Part of a small language model's weights: RMSNorm before and after each block, a variant of Muon for these matrices.
MLP neurons of a small language model. Each row is named by its layer, matrix (gate and up: input weights) and neuron, and shows model dimensions 32-127. Each number is 200 + 30 x the weight over its row's rms, rounded and kept within 0 to 999. A neuron's up and down rows have the sign that makes its largest values positive.
A block is one neuron, or neurons of one layer that tend to fire together. After each block is what it responds to, as a language model described it from the Wikipedia text at the highest values.

L4.gate9,157,213,132,196,220,203,186,241,169,185,249,218,172,169,238,229,210,180,140,223,211,205,200,223,198,160,201,164,233,197,177,192,203,182,172,204,172,169,187,160,199,196,163,134,201,232,215,205,172,216,205,255,202,201,192,165,150,248,189,205,166,157,192,178,156,203,228,119,175,222,203,216,213,179,184,210,183,196,215,208,252,159,137,192,183,216,176,176,201,216,161,193,162,189,210,253
L4.up9,217,195,177,188,178,175,178,215,256,183,223,227,217,171,231,246,186,210,157,183,200,258,237,189,187,235,230,236,187,284,174,160,225,166,220,212,208,196,197,230,224,215,141,250,228,193,220,188,206,218,184,220,188,264,210,246,167,163,203,225,216,171,170,197,198,196,227,175,235,223,182,187,217,212,195,203,188,248,146,193,138,206,165,213,214,163,187,220,237,203,182,162,209,216,184,173
L4.gate61,178,138,215,206,230,224,235,217,209,177,184,230,216,225,134,247,181,227,221,255,175,191,209,200,176,222,190,258,170,244,181,188,190,195,208,228,228,194,184,240,149,174,225,197,205,187,209,165,232,175,217,182,189,202,201,188,176,187,197,230,206,223,217,124,243,273,164,231,239,152,197,163,177,256,205,173,216,212,190,190,179,197,221,206,190,228,196,150,187,134,246,238,227,173,174,274
L4.up61,211,169,290,187,209,175,173,219,235,162,233,219,208,179,218,146,186,163,190,169,180,195,195,182,230,202,256,214,217,216,247,215,205,236,202,214,179,206,232,153,138,177,228,193,254,144,219,179,223,187,173,255,204,147,230,180,197,222,132,213,153,224,208,207,173,257,126,230,216,177,234,207,195,177,195,203,234,209,176,165,193,197,191,220,283,194,211,190,272,246,175,204,197,179,190,216
L4.gate202,225,223,233,203,225,177,234,256,199,213,207,231,162,199,229,176,190,196,180,215,144,179,167,138,198,184,223,183,166,179,179,247,178,166,172,179,215,190,182,199,165,176,221,232,236,151,233,131,180,180,168,126,209,215,145,231,235,170,208,179,221,193,152,199,226,242,175,235,207,196,127,228,203,147,232,213,188,200,183,190,233,221,205,192,230,198,191,145,189,145,191,178,218,250,239,242
L4.up202,172,216,180,230,181,173,230,148,174,160,246,209,236,169,225,220,198,214,162,167,210,148,184,242,182,205,216,175,204,185,154,180,204,227,193,190,196,226,239,174,204,265,216,178,229,201,181,213,218,204,258,211,289,208,171,165,224,172,250,166,213,199,192,209,249,166,153,193,163,201,228,232,218,234,202,171,196,196,185,195,165,190,171,193,179,191,171,206,154,161,154,157,193,226,196,165
L4.gate329,181,189,214,199,248,234,150,239,199,175,179,168,212,219,251,251,206,220,235,165,155,239,219,221,205,199,171,194,199,204,184,180,211,185,240,221,204,209,199,178,189,220,150,241,196,193,198,147,204,227,146,221,249,178,170,225,167,227,173,188,213,218,232,188,245,175,206,231,167,229,162,238,199,190,198,186,221,133,209,216,256,217,220,186,204,213,183,207,199,137,169,185,158,183,166,182
L4.up329,157,167,176,176,176,266,175,215,155,189,243,211,269,209,197,236,153,230,190,160,165,216,195,199,226,144,175,234,231,200,225,189,156,197,261,185,275,218,199,191,175,223,217,172,194,155,178,200,209,224,231,213,200,173,183,226,243,222,171,171,214,277,232,184,172,172,238,191,213,204,211,242,174,213,242,189,201,160,203,197,212,167,224,191,235,241,167,175,154,188,165,241,187,188,230,153
L4.gate339,183,223,141,179,193,160,124,210,197,156,286,204,204,204,212,183,198,214,216,170,200,163,220,212,171,236,233,172,223,189,191,201,138,204,229,178,255,178,195,233,247,230,265,254,164,243,135,194,277,155,174,241,200,244,160,189,205,217,219,210,237,187,220,171,219,249,225,203,172,248,153,221,185,173,196,178,197,204,170,222,223,223,179,216,208,179,210,163,180,121,188,206,249,259,209,205
L4.up339,244,224,185,220,145,211,196,263,233,188,224,164,219,228,194,220,179,194,140,196,197,190,153,189,156,222,222,187,164,197,172,179,228,157,220,147,211,224,182,198,255,230,131,211,163,208,222,230,135,221,285,238,187,187,185,184,169,236,182,246,196,204,248,179,226,188,211,168,196,216,168,220,168,192,125,208,171,206,215,206,219,204,220,214,197,178,128,192,236,269,203,232,176,256,212,183
L4.gate512,213,180,181,158,232,203,170,221,194,180,214,127,256,215,199,205,191,162,164,206,146,263,220,177,166,172,210,101,194,162,154,186,182,185,170,195,215,216,161,154,162,223,168,241,205,195,176,160,213,225,211,169,220,215,199,206,169,197,247,209,224,237,296,178,214,259,205,160,215,229,228,217,240,209,200,209,176,229,202,180,186,164,151,184,216,194,210,169,182,194,167,194,191,182,178,236
L4.up512,177,205,186,212,199,140,241,212,192,156,191,264,142,174,231,241,218,169,236,136,188,204,153,242,134,181,147,186,148,236,206,203,186,191,206,215,233,138,212,207,275,157,213,150,222,168,219,219,252,193,192,148,171,199,204,164,211,135,159,217,207,194,151,198,178,217,180,255,245,266,167,221,145,207,215,165,198,208,191,143,236,162,173,255,226,182,119,198,126,202,187,191,239,204,222,227
L4.gate604,200,217,173,223,223,221,151,169,208,223,213,162,194,198,192,161,268,228,196,184,148,217,178,211,210,194,192,219,195,242,187,220,238,257,228,188,212,206,223,239,192,169,230,196,190,205,236,161,180,249,210,181,137,200,169,231,181,214,222,207,200,184,223,224,192,173,175,176,187,204,205,210,196,213,187,221,149,213,198,134,252,229,215,218,224,222,165,173,237,177,194,190,177,176,213,232
L4.up604,251,197,248,150,202,260,181,193,211,161,188,221,217,213,171,221,238,184,159,211,224,173,215,184,256,164,259,260,228,240,207,224,190,211,176,186,219,238,245,167,180,227,219,211,198,226,168,265,183,191,239,209,195,211,248,200,227,255,205,176,227,203,212,162,206,200,257,200,164,279,227,195,217,191,217,152,203,173,239,202,207,228,193,213,211,206,177,119,186,182,161,213,200,163,190,185
L4.gate768,226,183,216,226,228,198,179,217,203,187,201,205,202,198,194,258,195,172,201,252,170,205,196,245,172,210,164,179,237,180,230,196,174,219,257,239,226,195,210,294,182,174,242,239,183,185,183,234,166,182,216,212,172,193,257,234,216,213,190,196,239,196,202,204,267,202,194,189,196,186,176,226,221,215,214,173,178,193,206,151,182,148,224,164,209,232,244,183,171,188,147,193,183,250,162,200
L4.up768,269,233,205,156,170,186,202,230,164,248,211,204,182,165,225,181,227,241,156,172,154,220,186,199,160,159,228,243,178,177,170,179,198,169,209,195,209,229,175,229,263,228,195,204,177,210,170,149,220,209,240,229,241,214,241,169,230,226,199,191,206,238,165,180,211,230,252,191,161,247,147,209,184,221,220,217,198,199,208,222,182,211,212,202,227,213,200,229,250,178,160,192,173,233,147,155
Responds to: Fires on the century token "20"/"19" beginning a year after a date or space, as in December 17, 2017, and on nationality adjectives like Japanese, Russian, Belgian.

L7.gate13,208,197,201,244,214,203,196,247,231,163,151,193,202,150,171,207,178,228,150,227,222,213,217,213,179,198,230,181,172,208,194,189,217,205,171,258,242,189,198,162,207,201,187,222,241,187,209,151,191,195,209,252,219,150,231,205,248,173,201,127,209,249,197,192,215,263,233,186,231,223,188,223,211,233,163,193,159,246,187,186,168,184,176,185,196,210,194,188,148,214,204,256,211,165,201,229
L7.up13,209,165,259,273,137,237,212,249,198,268,194,221,198,160,198,240,119,175,249,236,208,195,173,222,155,214,227,200,229,224,218,220,189,179,200,202,206,204,194,182,206,224,183,192,224,183,228,195,280,157,189,230,228,157,179,191,203,184,229,233,174,225,171,238,285,209,241,188,192,192,209,154,188,236,149,248,154,237,172,192,159,191,197,176,200,208,162,169,205,126,220,235,204,174,200,166
L7.gate193,177,225,198,222,234,210,200,187,215,205,203,186,144,204,203,266,229,109,195,203,205,210,235,220,234,186,169,167,237,199,172,212,195,168,199,234,174,197,186,212,214,210,148,158,179,183,201,193,237,243,220,194,201,153,195,203,159,194,180,180,181,241,191,237,235,249,201,139,258,223,198,228,190,189,181,218,214,217,203,128,211,188,193,163,206,193,223,195,226,209,166,247,173,118,148,232
L7.up193,199,173,218,167,212,155,211,187,205,237,211,202,225,192,167,167,200,154,186,185,203,183,272,206,160,171,219,177,235,211,125,180,216,143,168,242,195,261,185,212,173,211,185,178,223,195,201,242,198,209,187,218,204,189,214,138,249,199,205,223,237,234,207,237,221,252,182,179,228,227,165,275,229,204,251,207,182,212,211,194,232,218,234,221,185,167,188,221,227,238,199,218,184,112,157,219
L7.gate243,229,265,180,169,275,156,183,245,207,153,198,165,187,198,219,213,180,191,227,212,232,212,203,202,153,198,179,162,208,194,99,222,238,188,214,221,246,201,235,191,192,199,163,222,237,161,183,163,165,169,188,173,303,230,160,148,179,196,256,187,199,226,184,185,224,195,266,220,248,203,176,192,225,154,243,212,263,202,226,208,145,174,255,185,195,171,204,229,215,209,224,205,194,177,181,145
L7.up243,201,223,226,193,164,176,122,218,223,189,211,152,155,200,198,185,188,185,215,225,168,244,191,217,189,167,215,222,190,158,138,185,160,206,165,228,231,226,225,183,197,172,215,227,181,177,158,186,207,190,228,149,217,204,187,220,227,218,204,174,272,155,260,193,205,133,227,184,203,187,180,146,219,269,267,155,152,213,256,179,177,209,187,168,183,220,197,172,146,199,266,230,200,213,173,182
L7.gate259,180,159,204,151,218,222,196,198,180,217,218,191,176,259,165,193,216,246,160,175,170,184,202,205,210,183,237,220,179,196,208,140,211,205,187,207,181,233,187,166,224,230,223,172,231,207,184,167,139,207,227,161,203,155,175,207,221,218,221,146,219,184,234,204,205,178,194,185,219,226,206,183,213,162,200,168,221,240,198,225,141,181,167,172,149,152,226,206,200,201,152,190,192,201,217,135
L7.up259,193,187,199,207,177,213,228,225,184,229,192,181,207,228,153,251,160,184,185,220,206,209,209,185,184,203,203,155,176,221,202,147,145,200,167,193,234,252,259,172,158,186,194,201,173,212,236,175,233,201,182,193,206,271,215,191,201,176,242,219,172,242,209,229,160,284,213,189,181,141,194,174,227,244,171,198,198,199,233,149,121,225,232,164,173,141,135,182,180,165,199,172,186,236,189,199
L7.gate280,195,229,205,186,225,226,155,223,230,174,194,201,187,198,192,209,189,158,183,169,213,185,199,207,204,182,183,239,162,262,190,237,194,204,204,176,148,194,187,184,135,176,169,174,215,175,187,206,216,206,177,224,196,162,201,253,236,227,201,176,190,230,215,222,182,221,186,227,199,216,178,183,183,272,227,150,162,199,190,145,186,157,249,162,192,235,192,192,239,188,186,163,224,138,209,193
L7.up280,216,211,238,172,217,177,212,234,187,207,204,177,255,303,221,219,180,167,180,220,247,175,173,131,205,200,202,202,219,173,180,222,163,205,210,186,237,183,187,159,198,185,163,167,217,220,175,198,206,195,204,168,249,189,254,207,213,206,232,205,189,235,217,200,143,177,271,176,184,223,157,162,209,264,215,244,211,203,200,204,157,159,235,192,111,188,192,217,170,185,206,214,180,151,205,185
L7.gate543,173,187,251,139,209,191,177,195,234,217,235,176,181,169,236,194,151,201,225,144,178,235,186,268,248,184,160,215,237,203,166,162,190,221,221,140,220,205,213,206,224,176,237,246,192,201,170,158,137,226,226,204,204,206,201,173,187,175,226,178,266,166,192,181,232,230,208,208,258,184,196,142,196,280,246,202,203,173,217,188,211,179,206,206,195,211,238,160,185,171,264,210,204,205,176,209
L7.up543,178,242,222,160,218,196,219,215,206,204,244,183,194,185,254,191,159,220,182,171,173,224,209,247,194,186,199,210,238,202,143,191,181,217,225,163,220,197,199,165,206,212,247,240,187,203,209,194,183,177,198,183,247,258,137,177,196,215,182,231,226,130,172,199,209,218,181,192,222,176,240,164,170,267,265,203,231,175,225,218,186,210,182,174,210,189,186,214,242,185,214,254,210,215,195,170
L7.gate611,201,180,167,209,150,201,163,163,198,207,224,211,185,241,234,205,187,204,196,169,187,263,148,160,220,211,244,212,165,224,178,231,204,136,217,147,211,168,189,211,175,183,184,212,193,216,179,152,275,208,233,172,261,205,180,215,202,212,187,184,172,244,204,239,213,259,208,167,176,201,118,190,216,209,190,147,194,249,232,192,204,231,237,140,200,188,212,156,256,179,181,232,245,226,171,201
L7.up611,133,199,206,202,171,201,236,222,173,194,223,208,223,194,144,172,195,247,166,187,133,284,231,246,208,176,211,205,217,191,179,224,220,246,220,163,243,240,180,209,170,190,235,214,171,220,189,186,160,191,220,220,162,177,155,143,202,194,199,193,179,255,197,217,231,217,181,205,206,217,201,228,161,219,222,228,174,243,228,188,222,210,174,217,212,181,200,239,181,170,215,255,154,223,195,181
L7.gate662,177,200,204,159,181,204,214,227,210,158,214,229,197,178,254,222,179,156,164,191,203,175,217,197,194,125,222,212,188,182,194,185,182,220,184,197,200,160,216,196,205,149,200,163,218,183,212,199,199,140,235,225,234,181,198,163,218,233,192,183,175,212,239,250,203,275,195,183,245,213,160,200,198,176,184,219,218,170,210,134,181,212,196,232,209,146,142,161,176,224,232,250,194,189,171,215
L7.up662,241,212,177,166,188,133,237,176,160,193,225,221,204,183,272,171,195,236,190,190,172,170,214,180,223,206,223,256,199,201,187,227,200,251,197,221,181,234,226,255,219,239,213,200,181,147,157,160,217,229,232,175,163,241,220,179,230,218,214,185,235,201,247,243,194,196,175,181,229,224,209,215,224,181,236,188,213,195,199,214,244,243,208,167,205,157,227,146,261,170,190,224,208,236,201,226
Responds to: Demonym and regional adjectives, often word-final pieces like Croat-ian or Finn-ish, before nouns as in Japanese film director, Swedish football season, south-western.

L4.gate94,176,157,208,244,196,250,222,136,250,195,224,259,152,180,211,226,187,217,193,170,223,208,174,227,205,159,193,201,165,190,256,231,228,217,203,179,166,178,217,177,194,175,207,154,203,226,175,203,163,201,171,169,216,221,204,208,170,218,222,119,210,206,133,236,162,187,163,206,176,186,212,251,215,160,224,237,224,182,143,192,238,247,196,165,208,234,149,182,231,199,121,220,177,177,198,188
L4.up94,216,220,226,245,173,193,224,187,208,207,196,169,181,190,222,161,165,207,192,253,221,183,157,234,256,211,194,216,204,216,231,171,250,176,193,206,203,201,233,186,193,124,207,212,226,219,220,198,165,182,207,159,197,218,218,252,179,232,237,220,244,134,186,235,178,165,212,224,209,214,236,172,173,176,240,177,211,214,196,190,202,158,171,206,217,218,136,168,192,216,118,176,181,227,188,197
L4.gate351,216,183,167,181,166,160,240,207,212,167,186,208,187,217,185,233,183,258,202,184,182,159,215,241,183,149,178,195,215,189,185,214,223,168,211,174,144,219,182,214,176,222,201,185,276,176,234,189,185,193,206,188,196,251,191,201,157,191,263,250,156,207,217,235,266,193,206,209,233,163,196,158,196,204,199,221,246,237,177,188,180,175,166,202,195,228,259,186,238,122,209,210,133,158,157,241
L4.up351,243,259,95,211,235,157,235,231,167,191,208,187,205,201,218,146,192,206,147,197,167,202,192,192,211,187,184,170,217,180,192,236,232,239,228,185,216,169,204,198,208,171,220,183,214,188,185,185,204,208,201,213,197,172,176,153,151,235,158,226,246,182,153,203,186,206,157,230,201,182,230,144,225,193,237,159,217,145,172,198,157,232,233,225,153,199,182,188,240,247,221,176,225,176,169,198
L4.gate509,218,187,113,275,157,167,170,162,190,250,202,193,205,180,238,199,187,213,137,214,166,194,206,174,203,138,169,86,239,216,256,199,198,157,192,184,226,232,162,209,176,170,222,222,200,227,195,190,218,236,173,195,219,170,185,236,146,244,206,198,187,184,217,209,250,177,200,181,239,197,172,184,198,209,202,175,222,205,204,171,194,184,125,209,194,188,187,158,193,201,195,147,129,151,223,193
L4.up509,161,234,199,152,183,203,224,220,150,196,177,194,199,169,243,254,224,221,214,218,251,196,178,239,216,177,231,155,163,191,175,250,165,184,190,227,153,182,225,246,237,225,231,239,207,208,276,196,190,190,191,207,218,182,176,161,235,198,230,192,227,169,203,170,183,189,228,209,176,217,144,258,225,170,221,127,231,237,164,228,174,178,184,196,174,156,203,181,172,169,189,191,216,235,188,194
L4.gate561,252,166,219,227,229,185,186,203,142,181,210,242,208,283,214,229,198,160,217,169,206,177,205,161,188,220,187,193,174,206,244,221,230,203,189,243,246,223,158,221,161,224,194,209,185,221,170,173,219,164,161,176,182,187,194,221,192,203,161,196,196,212,190,216,168,171,230,177,215,212,263,183,164,215,172,212,246,201,243,215,185,188,170,233,185,192,214,227,181,233,160,174,173,188,242,240
L4.up561,211,127,166,193,212,177,205,237,199,198,203,194,183,262,215,134,229,221,181,181,194,180,196,248,180,212,211,177,247,195,218,212,235,205,175,184,215,212,175,213,149,251,234,190,199,231,169,205,183,226,143,185,224,210,132,174,208,151,221,176,191,247,189,200,200,177,194,232,194,152,208,198,200,158,143,238,221,206,305,211,202,206,219,205,201,198,274,204,205,269,214,160,199,210,197,194
L4.gate706,177,166,170,188,231,202,172,220,236,178,209,108,220,220,216,209,219,236,159,214,172,218,120,195,190,220,250,226,159,205,180,188,215,190,195,212,269,148,166,232,153,178,145,226,206,188,213,227,214,233,183,157,185,179,246,197,200,194,175,215,211,287,223,196,201,127,204,223,203,196,272,207,172,217,181,200,230,158,228,214,245,173,218,147,147,210,232,220,226,222,206,187,179,236,213,217
L4.up706,226,235,184,212,174,222,187,215,259,199,156,197,199,249,259,187,219,211,200,206,207,181,283,193,162,228,212,231,202,151,180,206,174,263,191,192,240,247,246,227,208,171,146,167,218,204,197,198,185,162,265,181,208,181,157,223,229,180,188,182,180,249,180,228,190,226,178,203,173,159,128,169,161,179,193,204,240,218,268,217,186,241,203,218,214,185,227,246,195,195,173,196,197,198,151,197
L4.gate721,197,197,215,193,215,231,150,146,245,221,184,198,172,220,130,223,225,131,204,199,189,185,190,203,262,242,163,196,159,273,259,240,188,168,226,238,222,219,214,185,195,189,185,212,225,210,157,241,177,241,219,203,255,221,140,217,210,148,194,197,177,162,209,222,212,170,188,199,211,190,239,134,197,196,204,165,174,177,233,173,196,206,202,211,210,246,176,195,192,253,206,199,173,150,160,203
L4.up721,249,192,184,186,151,173,174,170,180,229,258,186,180,166,254,169,180,164,217,211,210,151,203,187,203,235,148,230,154,220,203,201,164,148,169,199,210,289,191,172,192,181,218,196,186,208,176,237,196,172,250,221,202,225,189,201,202,215,158,182,179,173,182,184,225,206,188,231,175,121,208,138,184,192,213,216,175,176,193,163,224,202,271,179,240,231,143,176,223,206,184,159,194,249,209,215
L4.gate756,222,194,150,160,195,174,202,218,209,230,188,152,201,192,209,192,216,168,189,145,140,220,230,166,221,139,124,168,161,211,138,169,209,198,175,162,179,158,194,247,205,213,214,244,217,174,203,183,203,212,185,153,237,150,196,163,170,199,222,189,254,193,156,249,197,134,175,263,186,166,182,219,201,222,191,269,264,212,171,195,253,188,202,196,196,174,260,235,209,144,211,261,202,253,200,171
L4.up756,294,227,216,191,215,167,196,200,210,202,219,237,192,262,210,221,275,154,186,185,223,229,244,136,223,180,212,199,145,232,183,206,175,197,177,210,173,169,207,206,229,275,200,249,190,139,187,170,171,246,165,207,220,170,228,211,187,190,176,253,212,188,187,225,139,195,201,227,239,149,224,193,188,249,177,258,260,180,163,210,222,245,194,154,187,198,236,175,199,195,227,228,208,220,193,180
L4.gate809,217,204,182,227,184,180,158,164,211,269,179,245,185,174,135,215,226,170,159,237,170,157,216,230,187,224,187,189,254,158,194,229,229,219,190,131,168,233,230,204,238,201,219,215,252,193,206,192,150,233,193,167,214,195,158,180,176,278,217,166,173,163,158,214,217,202,177,235,233,207,211,184,161,191,216,225,171,230,214,221,240,177,237,184,180,184,227,181,216,185,162,169,148,167,228,205
L4.up809,184,216,149,275,192,174,214,190,189,171,222,175,219,260,256,225,200,162,196,230,176,184,213,243,172,161,197,211,126,171,184,151,175,144,233,175,159,199,251,221,213,179,212,179,175,195,233,209,158,141,218,220,217,242,175,155,220,227,163,207,189,188,258,244,241,215,118,197,217,221,204,212,195,194,211,184,262,164,199,180,190,143,200,239,217,179,160,140,235,215,159,143,161,192,170,142
Responds to: Single-letter word starts cut off by odd tokenization, mostly s, d, p, as in s|iege, d|iesel, p|rice; also coordinate numbers and table cells.

L7.gate213,217,193,154,239,215,208,200,164,189,254,161,189,171,182,215,158,174,223,210,228,205,201,145,233,229,175,250,192,203,172,186,208,249,165,201,247,227,157,209,227,145,223,180,194,145,146,148,206,218,195,185,202,236,209,181,166,204,215,170,164,243,203,179,239,209,173,208,181,211,198,179,217,213,220,177,152,193,119,193,195,154,201,182,244,189,197,252,189,255,156,192,192,196,169,176,183
L7.up213,211,193,230,204,195,240,166,230,116,181,175,256,203,197,185,205,243,232,241,243,234,174,166,189,172,193,156,224,182,195,195,189,208,213,168,170,204,197,167,231,177,228,209,246,181,232,245,238,192,158,163,174,221,185,178,207,200,229,190,189,184,205,192,237,227,192,187,159,193,236,227,133,217,245,143,201,204,281,193,171,181,193,155,164,197,139,240,197,177,143,190,221,201,191,146,166
L7.gate335,242,150,180,177,227,243,259,183,214,150,183,216,193,244,189,180,208,219,190,176,222,203,175,182,243,251,259,169,186,243,221,160,246,174,165,186,201,141,240,243,237,184,209,193,195,223,202,214,185,198,225,150,253,205,188,216,176,243,240,142,150,265,142,227,237,160,227,180,259,235,234,149,225,214,169,210,227,199,178,225,194,247,244,169,233,209,234,202,212,161,188,194,175,223,235,203
L7.up335,190,143,198,228,188,181,194,199,155,156,162,208,214,182,182,149,161,160,230,217,228,172,223,204,203,186,171,204,167,192,215,165,183,229,222,175,184,212,197,196,204,218,214,201,184,233,208,197,247,152,184,178,225,234,192,177,207,205,260,186,208,178,209,208,223,204,143,217,139,213,222,169,151,187,203,204,225,152,191,172,136,159,220,204,243,183,232,141,201,140,171,214,213,186,233,227
L7.gate346,239,153,211,233,179,186,188,160,208,243,222,176,194,201,189,130,220,220,219,196,221,194,203,227,197,184,199,228,212,207,219,179,239,236,235,205,181,200,209,158,173,158,232,211,201,240,193,188,174,239,194,176,148,205,189,176,211,179,225,190,227,209,220,200,211,207,168,273,214,159,162,222,212,255,186,223,191,200,181,120,193,163,123,235,199,218,198,186,175,215,179,197,223,208,163,214
L7.up346,172,175,218,207,215,198,187,149,227,240,179,262,155,216,196,171,196,245,185,191,171,209,213,184,186,220,224,171,179,183,232,176,201,232,243,176,214,219,240,188,183,135,169,220,243,183,165,148,220,216,219,157,197,222,196,201,237,147,142,171,244,185,193,176,247,229,178,273,198,180,211,196,239,226,197,217,231,221,199,176,213,157,177,179,201,204,209,198,199,229,162,203,199,142,195,196
L7.gate504,189,213,174,188,215,188,157,249,131,196,203,177,230,207,202,164,156,207,214,197,192,184,136,249,193,202,151,191,199,195,194,210,166,166,184,242,222,141,220,258,174,170,198,142,179,151,224,222,185,181,183,198,289,231,219,196,133,187,258,176,172,199,200,204,172,177,159,200,144,221,226,218,226,220,157,171,156,241,161,198,226,163,260,203,169,195,196,211,180,204,170,127,220,176,191,227
L7.up504,204,155,175,224,196,238,182,152,189,211,206,188,215,222,181,209,189,197,237,168,215,217,164,199,178,231,277,181,246,201,205,203,187,107,199,175,177,165,210,217,230,201,182,241,206,198,211,195,167,190,206,202,217,221,171,246,195,248,228,217,179,213,153,240,164,201,186,214,249,163,233,131,200,200,208,150,133,177,142,234,214,177,143,137,196,198,204,258,170,188,203,221,168,277,205,213
L7.gate561,203,210,262,176,169,213,225,203,179,167,286,215,201,184,242,158,161,215,245,211,199,202,215,200,182,211,174,171,245,211,115,214,246,215,181,226,145,189,180,205,184,159,206,187,198,167,160,245,178,175,237,159,206,220,232,215,209,164,203,223,220,225,156,216,213,243,192,241,189,169,179,147,139,224,229,125,187,147,145,181,224,191,218,227,212,180,202,213,160,198,207,202,146,246,176,226
L7.up561,179,187,218,213,157,159,253,151,198,183,238,196,202,168,157,177,191,151,251,216,167,213,175,196,196,215,234,159,196,195,195,166,211,269,161,186,165,213,202,219,208,207,218,184,191,160,230,214,211,208,176,192,203,194,192,177,110,204,186,240,198,208,188,246,233,251,191,177,187,180,205,196,190,224,221,151,187,200,166,197,197,199,183,162,175,164,150,209,159,239,220,235,138,145,217,228
L7.gate659,217,150,207,146,215,161,209,189,204,274,160,192,232,229,196,199,169,219,153,231,158,174,228,231,195,167,230,213,202,194,213,234,133,131,167,227,170,177,194,181,185,174,171,164,197,187,126,225,239,173,185,201,212,228,196,150,201,173,210,176,223,170,190,211,169,194,184,170,222,258,223,199,222,183,154,217,227,223,225,234,122,199,179,193,239,242,120,218,219,188,157,208,204,235,198,227
L7.up659,208,100,220,242,213,192,171,170,176,234,240,203,176,195,225,186,197,122,248,211,194,207,189,223,228,163,185,191,236,193,215,210,228,208,241,195,157,225,243,171,223,178,201,164,194,216,140,224,174,210,189,228,178,168,171,241,175,228,195,270,187,162,160,230,194,197,161,223,182,171,170,269,222,176,179,196,233,186,135,189,165,138,195,222,182,223,234,171,161,211,205,237,145,158,264,182
L7.gate767,241,173,187,177,237,207,233,130,201,195,225,215,177,186,153,156,207,214,193,195,203,230,233,233,191,246,199,258,192,181,220,203,261,220,185,225,236,206,210,209,232,180,221,191,156,206,201,170,250,174,229,207,208,176,197,211,212,179,230,191,194,224,208,187,195,182,199,209,216,193,191,192,196,233,165,203,180,171,214,184,175,181,189,236,149,226,150,217,244,200,160,125,183,201,152,200
L7.up767,228,233,169,196,180,199,180,210,233,194,217,179,170,219,159,123,185,227,208,186,185,206,160,186,145,194,187,203,237,202,285,172,209,209,190,199,249,213,173,210,203,256,210,187,191,219,143,180,243,200,143,265,206,192,237,235,260,220,168,185,167,261,218,176,204,168,162,197,212,227,150,173,196,227,227,247,263,183,216,189,185,190,215,198,213,157,227,206,186,184,227,131,206,251,225,165
L7.gate779,211,196,195,185,196,196,232,221,148,207,206,184,228,205,203,155,241,256,197,164,205,213,198,240,205,199,213,226,187,187,231,185,197,214,195,227,162,219,211,225,225,202,255,220,210,155,202,211,202,176,202,205,172,223,186,214,216,232,204,210,186,193,200,214,125,243,185,256,216,223,177,196,236,209,159,191,251,226,175,235,196,229,158,209,221,168,195,212,209,150,151,154,243,229,178,200
L7.up779,199,163,208,200,213,181,208,247,193,181,202,236,213,258,243,256,162,247,230,214,219,149,228,229,227,183,204,166,197,201,248,183,152,213,125,213,269,201,163,189,198,215,173,141,163,177,233,184,224,195,195,198,182,186,212,204,152,214,248,210,182,156,212,170,205,204,129,227,220,244,201,234,208,222,205,160,207,199,222,225,197,149,186,237,170,210,211,260,196,167,169,192,165,199,178,147
Responds to: Single-letter first pieces of split words, mostly T or D, opening names, quoted titles and headings, e.g. "D|evilfish", "T|arget Cost", "T|ory's Cave".

L6.gate693,186,219,166,264,177,172,221,191,208,199,229,227,216,261,259,125,268,117,182,168,129,187,219,209,235,144,268,145,189,214,256,189,228,182,220,140,237,228,216,195,190,155,160,189,266,199,190,195,212,270,183,174,235,208,187,186,200,164,235,195,229,195,169,184,131,174,174,214,170,198,230,203,135,213,178,233,202,194,193,189,243,191,166,208,178,189,144,208,174,255,153,204,223,156,242,178
L6.up693,160,237,220,217,151,201,232,258,152,245,204,222,186,236,201,160,234,201,175,207,193,194,225,193,172,177,200,184,228,218,257,162,182,160,228,129,227,205,200,215,215,178,167,220,245,265,225,225,225,258,219,185,182,175,212,184,198,189,154,237,243,193,205,212,200,191,143,184,241,169,243,197,141,158,186,240,191,203,237,156,241,219,176,137,192,212,196,187,175,198,168,212,233,202,180,187
Responds to: First sub-word pieces that begin a longer word, such as s (savings, sale, sections), pro, sub, K, often after of, for or a; occasionally whole words like London or minutes.

L6.gate31,204,183,203,213,218,188,195,179,231,195,182,207,169,224,199,198,234,204,221,226,191,204,165,181,255,191,201,197,183,220,182,167,208,261,202,167,203,243,181,199,153,188,187,185,189,226,217,167,186,197,239,213,197,146,225,234,254,143,193,188,207,227,251,206,199,244,221,206,201,208,180,222,214,222,248,236,173,182,223,184,176,194,251,257,208,168,107,126,216,179,207,191,196,189,151,220
L6.up31,214,184,167,200,181,212,247,206,173,167,213,214,204,186,158,214,241,236,163,235,224,188,156,210,196,217,242,175,196,216,183,158,268,204,244,161,198,224,239,192,152,194,218,218,237,229,225,166,188,188,157,186,203,130,230,209,216,152,189,219,192,286,228,214,226,240,257,184,176,186,215,180,203,247,194,235,173,223,224,182,122,156,217,218,230,194,202,143,255,209,230,179,256,177,186,211
Responds to: First token of a split four-digit year, mostly the "20" of 2000s years (sometimes 18/19), in dates, lists, tables and citations.